{
  "norm": "layernorm",
  "norm_place": "pre",
  "bias": "none",
  "init_std_up": 0.0293,
  "grad_clip": 0.5,
  "seq_len": 2048,
  "dataset": "wikipedia_en"
}
MLP neurons of a small language model. Each row is named by its layer, matrix (up: input weights; down: output weights) and neuron, and shows model dimensions 16-143. Each number is 128 + 32 x the weight over its row's rms, rounded and kept within 0 to 255. Numbers have three digits each.
Before each neuron's rows, "fires after" lists the tokens most often just before its 100 highest values on Wikipedia text that the model never trained on; "fires in" lists the words (lower case) most often at its 100 highest values on Wikipedia text that the model never trained on.

fires after: ", ", "\", ", "), ", "Th"
fires in: "which", "that", "status", "they", "who", "these"
L3.up413:094114118118137168128135092089088198128108107106083100180140183114144118109139133164107157130118116060106095095098094174090143198158092131055148179125113092145136195112149181060093139158153129087111123143132140113133079150082128087205149147112145113065159126166088180112173063102158135138170105141134131182168128105112150090160081146080098091124130117131097094170110161145096162117160
L3.down413:108131129147147120159207064094113130113079117159113091138179113167126076131176169160149195099104073078161175128132146168114180080168158201174069154120100131147091149100182120095136092089186080138108125185130107087091134151123126123131113115097195123095189119119095061128187121155107107131159135184145068173169130141118076138090168179117122136143107132120092096146110101076126124147077

fires after: ", ", "), ", "\", ", "He ", "She "
fires in: "which", "also", "who", "and"
L4.up105:128136175073156114161114085169167076133129080160064135126138119106140122202160143135136150147205117066156174098094185149067104159114138097100120181152219142142184169136091160079121111167160113139097126104095115140120132159133082097108108159106143171082117152093079127130132126124116072145155138098129117168188153124122134180096160124085098042156110136128154098160077134077117131160118
L4.down105:092112090169119131080131163117119106128168157168159152100123169155095121064122120124128133120108079191154109103174145102166119136138148104137120116102146121081162110137141084139154199109132149123143130058157091141116130121144134124156130133151189167149179080149138131168136138102154052023135098120109169101166101110150133122146118113138182155121156142109198128099078062100091131099135

fires after: "is ", "was ", ") ", "em", "an ", "com"
fires in: "an", "a", "and", "american", "is", "former"
L5.up273:104143173119119153124097137142115123175101122109142186069153106159166118112107131091172199104160186101153148049136139152058124138099121080131121144117190166104080119169091203136181133128099088064131187152102113138115116125103114072152165142177086100077166145106119106106162159151081190144147155100123106116069103092131104086116124114113131158116154127127136169158148147143132126069204
L5.down273:165155132147072132138117162128135100111159121136131113083141121053129115075166139091121152132162137164134128173035157224103146137174171109076152127076156140119142075119155111121144156086066081085122135178154129091172132133083149128065155097156105112164204127152150096127118174113084123132130117107148143144128136146103136122138137106183104104078110177170163103120110160070107145084113

fires after: ", ", "Wh", ". ", "S", "It ", "\n\n"
fires in: "while", "was", "during", "since", "began", "when"
L3.up513:135120122157139179113135103042077117135132116173150124098155095104147157126155090122069118076122121145134092088148156141117111085134163130148127161136135164102092119157105145139103204110154061184079110152133166099146150129171103120103087139089104123062119210132076141141152096091154091159159125126118117132215137180126092171089161107103099135120088114049133152116111092126169099126170
L3.down513:150132126140142122100148143107133147174108135136136115118158111102102115115208174111169151176185087103135127165172123098165055122117096160067111104104195146144128142052065158143122129150120124108083088105141094136090105127127154108134171116133195124136167122146145162070172138136151185080102118116076154076117073186108105144147141115166181160124130102134120137098143106074119112157131

fires after: "of ", "Par", "S", "University ", "stit", "For"
fires in: "the", "of", "part", "saint", "institute"
L5.up88:147105076102155113150122099138068175121177115131111105111126123136050130150098147118135133159064124170149132157125130150144145057139177098172067084125090103085126123078109136135102095137124087127124137148066173153111112172133166135194156080079136108127140168133118093127130111100152150106124135107090039101162122082134123168164086071134117147072140142088140142110140110174126196116172
L5.down88:112154147131126133110138151120128130171097101115155107157048108142189134092166143100115204106158161130064143106106195097121053116099146176171172182133122145144138100125129147192195096086139148178186104125118051110095153091133102137097106152194132173084135093121103203110165160153142102126084145142161129130118128111113088113110144148106120063124060093143088099140129108112116102150165

fires after: "and ", "He ", "served ", "he ", "H", "was "
fires in: "was", "then", "as", "to", "it"
L4.up548:154128189146088092087158120146135119173146149118141076202166117094106122170057149124091135130124126182132123137141147075165111161156099128041152126156104149118140060099178122090087092168116102144090050102149102168140135182180141187154170140087129090127169148107147105108129080116152152140083121130146142153045093164126145135076090079166087140116165105132176169101141117123186075124151
L4.down548:151120078130160134128152134139067144136126145140161113136159128172109144090148144156114113145110128132095168123122110190117204113077121198148099132117110176106055165134142134151145147101127111176141176169107093116134156118135099185137039108157105140202051073157141089150075163136106128115130113132128143107101104091120055117116174128080118076131103123156094132140127198138105130089175

fires after: ", ", ") "
fires in: "and", "but", "while"
L3.up402:095090108170185135054150074169122118142146077147106097086072118151139183179145127142119158093166128157151131137125096134123158168129125123144141155072139154191150174119124093055129133120101091195112128163189105176072138069103105102146093102150143091096115145121115127120094068125127182143109080110143090131109102146154142110141143119154077172132129109196170166142052182149104144104180
L3.down402:146153136145088144105103149113120103098127132120088126153114100151165109105146120104170123109098188112099157136167117087075145144163127117164127138169119100098091107151064099171090168155048093062119113102092095132180155125113073142116165106136150103127178109155144086210154089060195170161142126155148134062170170168136159094110183125112143070180145157113127163085081123122183164083129

fires after: "'", "| ", "Con", "O", "Histor"
fires in: "s", "conference", "old", "of", "us", "history"
L3.up296:124179157113111190119046188129136142242051157142122143166176128168155132081105151069186105118144185129116165124116158132113094172122144092138140152113139097070083116128119100140114135086107084140120128168131106104108096133146163138119149078114084099139099080173142130103103142179085147142140099141197094127157102170095119125138154102072131155108128149123072082141145103106105122131212
L3.down296:142146112154108179139062129106118093134108145153141135110131146104159106168126123149100121084115196096062077120088113143140097125147133104177129099061130139174144135165142141075175082137060102119117108107171140104108133118117062110163126178196139124137135127150181134118183090114151113125130160145153148110103119117163083093157126096144114072207106101157090118188145175108120152112165

fires after: ", ", "°", "N ", "\", "
fires in: "which", "coordinates", "n", "but"
L3.up26:134129118172086127144086052138155088132136100135072146141104145106151146096125142175101137134137143139129081147147126097116101120159084113142132146138144153151132199172131166087172105152119057133166130196130164139139136057108141123176109120167183157074085149154099144100131109100097128091147136119133087149190103177104079091126093120153078155139133165126104153167135166145083056148151
L3.down26:156169107107118089196160095131076139148139141121087157123171100124139118130143070074135147152165150173117103145139171083169091126111131183122135146138123151129131178093142125161170100129072147092135129121081186141145114123124136141107146164076150059155199106099107112168086102099103125116106082093145106117130070133083081163165162127154096115087160156152126178120081166135113103169169

fires after: "; ", "| ", "°", "−", "′", "+"
fires in: "0", "01"
L3.up311:156188103170157083124076110093141146093120061137153141169144125104127170079133093149151133143110181157118153117071172116151161052098073158167121109138138159109133164071040174101145136133170120125154096175132116142143151123176163099118105159110119161132124105196159142139066093111149145155102164143178116117118066180171145118135107122171038128089144124109138134110141169153112082118118
L3.down311:119204072105154156152120161069086112157159144093162144124096142156148091094071086128167147127114149113123138141149148105120187112140095187168152129141108148141143132088128129090146192098138151144102144206159095120164140174133138122130149124106124097089144088127148167159116097070122176097139141128162120084061103159099130086162067115153120128103111167158178171099119191183110062096119

fires after: "| "
fires in: "0"
L3.up14:150141106142122111198125109104116108153095117098107097132149112077181160050108145190142183130062132205061110154066127083130130150097179106143163162140136121129100143103128143146133137150155117099127123095133173161157145112135147088089108119145124137116134089167152153126143136117133109103153158145150119181168113149171143135096043081115071214148197158142122111076121183106111101094084
L3.down14:135165071174094107120073152109085135092174109105148143148131132101176061143128074142109172086140130129140139091118122082122130152112134106146152109160074113146116124130086127090160137149184200085119119118089166141124137112121191158115086138072160116146151142190182121162092065088127162113096119125168134115146146168131085154122137155182114159154196146180130126059103149074089104116160

fires after: ", ", "in ", "i"
fires in: "which", "as", "if"
L4.up629:137092071096139160070052080109158136114157127127114125147153154106152143131084159154119168125155087158119104138153071158119176161114119131106111157167178176140140121130086155107096152132177113176166103166162128128103115097085137170149087120117150110108028134199078172080087088122134066126135123183093122172144102107156105128160060134112114104108117125142186150172104145104127126161104
L4.down629:129111062078162132150110072049113180133138170137111149141138172086129102092099169164054204093169112133052168105122135122143144138077123108075124094153120190127120191127127152139150169090130122104133172147111076143072128110158109155108087085119147156125163094175147110083127106138083147089129151124127160091192117116179151162172110108088078139141103114139135148134160138106124077177086

fires after: ", ", "is ", "and ", "was ", "; "
fires in: "its", "as", "an", "a", "which", "character"
L3.up22:113111128109159201104129128126130143172126159150181112157166158111199156112141131140075165167135138173144099105117152128051142133145156124073121137103099167126123068125150158122120108165171077193121137139055167084123070148085131132156097075084124161146125126175119182157138173116134112152116089108080167112147125129111159167115143107131155131113078125178169084147078155131133091152098
L3.down22:112125110119170079163102110125162175108123095149136125111110132115097086111190094057097126106070113096147197122086074147195159103147117146150126107142126117140157134137108110191098164149031121101207105128105118110124130094179158105143181113146122083123181103150119119116130133165079136142169136097198134154115114105138099132133158115126105117138141126104108076145143096118140192082169

fires after: "of ", "University ", "oci", "Col", "'", "y"
fires in: "of", "the", "society", "college", "s", "from"
L3.up533:089170154148099109162103108121146114178122130135123097191140081161056127105135141085103177196124115181145108057132164168113104191146140105124072104070121146098150118105158118147137177102130157120106115120116178118112133106152132163206171072145071142108129103122170121122115116129151195121106140128191160098124166152128142171134097090085122128074114139141064083108183090076112142152122
L3.down533:128083138133173127089122077128165036126162091121116149090165113112161083154124127134151122084183118103119123132099095118134125091159163159113141175146138117098136131154111173117212119097111073155155130167097109122145143103093152131110170109116159093161166149156137090088063134142130092108075080139136105130153067125132133140207130145162116069120143162123111111165169184085127175061142

fires after: ", ", "°", ". ", "\n\n"
fires in: "there", "and", "n"
L3.up34:119119153142136111106111141111125108146140112168091088145126174122169162133109121141131099107136188089115094163107152122196170120161115167120131136110085165126104138112143103085115054109194066125116130170143175175148170098148158124146142067094166143145155139088111119108098140082108122145113121100127125156119022176179218100107195163151108109085102119210133169118094144095093111121149
L3.down34:132150112141071157075168078031185133110089163155132106115161114128110104145186091127185099081119058145126087180157187125151167081141123145097095128141139172109179109150134154130093102161186085114099106167135084166117211165116104103118113174136212094081132113109133140133096126084143105113147120106150107111176135101178166106113171157126116094084093156129116163116128147144152173130133

fires after: "as ", "is ", "As ", "became ", "was "
fires in: "a", "an"
L3.up618:127143115207110176116139118107092064106111116099155129130096117093101087095138147102099167167149194127138097122092099178134118132170183091143109109131114151048089125131129152172127083127157079164119160130153121159149183162115146148129089107147117163122118154136131141117097135061128151146059102142141173189150143142085101143122116077113121147164109077165101159179187088073119189104130
L3.down618:140148153059162065142168127158127185110154149151083081135115141150149141110097133097112098098098147159175146127139111134117132094122174164132193068148205158139178152080058113125087189138145139167141125075092108107109104103158169110091125145155089145071095150087114143180140166178123155101174204168145101061133063101139099122164123100104135129125128119132141086052135113122154088122143

fires after: "G", "D", "H", "==", "| ", "– "
fires in: "gotha", "for", "first", "history", "dallas", "halsa"
L5.up394:120133145094115129130095098150084138100079086137180041083083208135160139074119137138095148087145141130061089087134161124060112090158197148132103134146121090103176121120088118152107138155103119151126077186122147106224162116102164112175115176158167141146089167107083119122071171062175129107131095167122190110156128113082083141110145180117082135099142096108100108120130149112144177099130
L5.down394:149079075142091092066117156108104131162121153100101138089121179162090113136131187128110136094170112117164111123114127189086177085124140099151146115102107102115137183185052129162107165118121172102142087101126135124160108117049126087161128142098116177107160109179079195074134118165152156128134174109111133216081115097118106129101170123079165128098104125125095150053119097120163105121121

fires after: ". ", "p", "Fr", "\n\n", "B", "ause "
fires in: "during", "from", "after", "of", "despite"
L3.up393:164146139143097142139103136102135117130194136170121037135092144093121187112107139129146104203054147184164093135126099132083149090084061181134111166147139110118110145136163166110099117121160136105126123149114076194118158133112145148179143141121155136122122146133118128139160169144150079166154090202085127166155149081080164137192119123178077090162125091099118102061161154136129145154119
L3.down393:125190146123138089147144132077192166132168060126083118097159113114144143084150142149083154150111170175115106137157146116097120074071122146096146150103141125107100186165140150131133116083080107141118139113122114185137122100179097148099113087057173154117121156123144098191130187110160109172175095183138053124198147109090153138142111131111103112164092123180128150083095112136133188153096

fires after: "in ", "to ", "for ", "such ", ". ", "known "
fires in: "a", "as", "an", "many"
L3.up310:176106120149134133015089100065151114141108175086174135117163147117154173114099156129146132117202152126190082141200132147115141110082112165123139137155135143101173118140168116119141122052162122141079039159163139103161093130133123143136105103137099138124116106176040086138112145160110115181192162149096147103182107144131134109154119150112137105090161108145137141106159098123129149160091
L3.down310:128167142176143095141110155086130094106170165101091080165119143089105096144184183113165081109123128131133091101138144090087155150064156111162140074121171157120123082120145047139121184091090156105137149094146135118122141115126129092134121109130108096136152183108193126074149145157161124107087120129100157088141113169163119077103089077147150157111109190097160106146151105060121223149135

fires after: "'", "is ", ") ", "ce", "rec", "prof"
fires in: "s", "an", "professional", "succeeded", "is", "preceded"
L3.up363:176156130145066116126135124106203114174158129125148117141125126163149093059151045076119153138103171131068092090119136141162123115115110066108199086126171119137096155103143097124179137127136086147084177139151085133161168142134168069160089141099153162147131147124144101136142208129105116173162132113119090156119168108167092201145159135125157134107103132134061090118131092033081072182144
L3.down363:125139084145111124133174184097121072166092123073125097084105188042133105107146139126111160120117127087133098152110136171177136100164169095125129118112156071182094136138114192136148152094137133124131094132159110121140130109130129056082164131173102195155079162134168137081071165133114128065157189138142090167161168126177177154115158136163138122158177132138100154165133110104101168109149

fires after: ", ", "S", "H", "L", "wh"
fires in: "which", "who", "that", "st", "hall"
L3.up42:073090118097107112131087069112119188133122092125135157085164119139141083197099202151131187111126134132137105150132100125163118145104149154117098166164071082175137148160173126206154156164210143159126090108132083118101115106128109164146105123172135133143111060224154139089112079126089139122167124118133117113133147106104070151075158142130088115151157136134152133145135158090100106110147
L3.down42:168119143145097119118116127153164193115171173108108123147148100120075177181110139110087160164145071111125121130155102123141103116078098123078138130135122159105138169166118081094121176124116094051123111150108091103130078121102110128144022124148159168141141113123124171044142136202167125111193149164095097121145187111119112138114100100120147154089142132176163091120114127129130158164078

fires after: "the ", "New ", "), ", "| ", ", ", "progr"
fires in: "united", "york", "japanese", "program"
L3.up313:153140142076166126120098117165085116116101094152137165161151123108161098113120123149149061144201219196211131136080100160194148124100103143184102094107144169092081130147091091081128154197100163126139136119126116150121133107106055098164148143104142136160136051120099149140080125108103125148112147122092125098143072113080120135138134146155122126083132112096164154154115063121134178118117
L3.down313:105141139072134151117161109158146170172122152151168064117122179167122091117108112153121083149083089124179122146092131161118175077161143140167111129162099086103102123119140098077093158073172159126098144110156128183107148174162114123082135135131160157080065106055091099156145101084111195155126141131083120044130151144106117094158211119132189132133146176099134145126136131136130124119078

fires after: ". ", ", ", "ause ", "ording ", "p"
fires in: "of", "as", "during", "to", "in"
L4.up111:117175132155092033105120155121158127123136094168090091083164154082111199132110108138151127136134137158113108102087165113158081115133166163090092118143110180130060139174153183103145187121134127123079145146074160204145159184125087153097157054117113170135125192051106109132114122108097085139182161138130143169211187089132125122136154095131105091126080141180125121085079092139161176161132
L4.down111:135144190117085169106139158151114107113166037122176156147179164117155162113089099091147116111111154105178112132165101092144093133070150152171122133090173068113156126177112151118107129100134111112128089118120114115096147045175150177083169104122129168148105160134065090154162147104116120117146096154136113117075127192081117170162113143130131124118113076195146156153077084168132158166142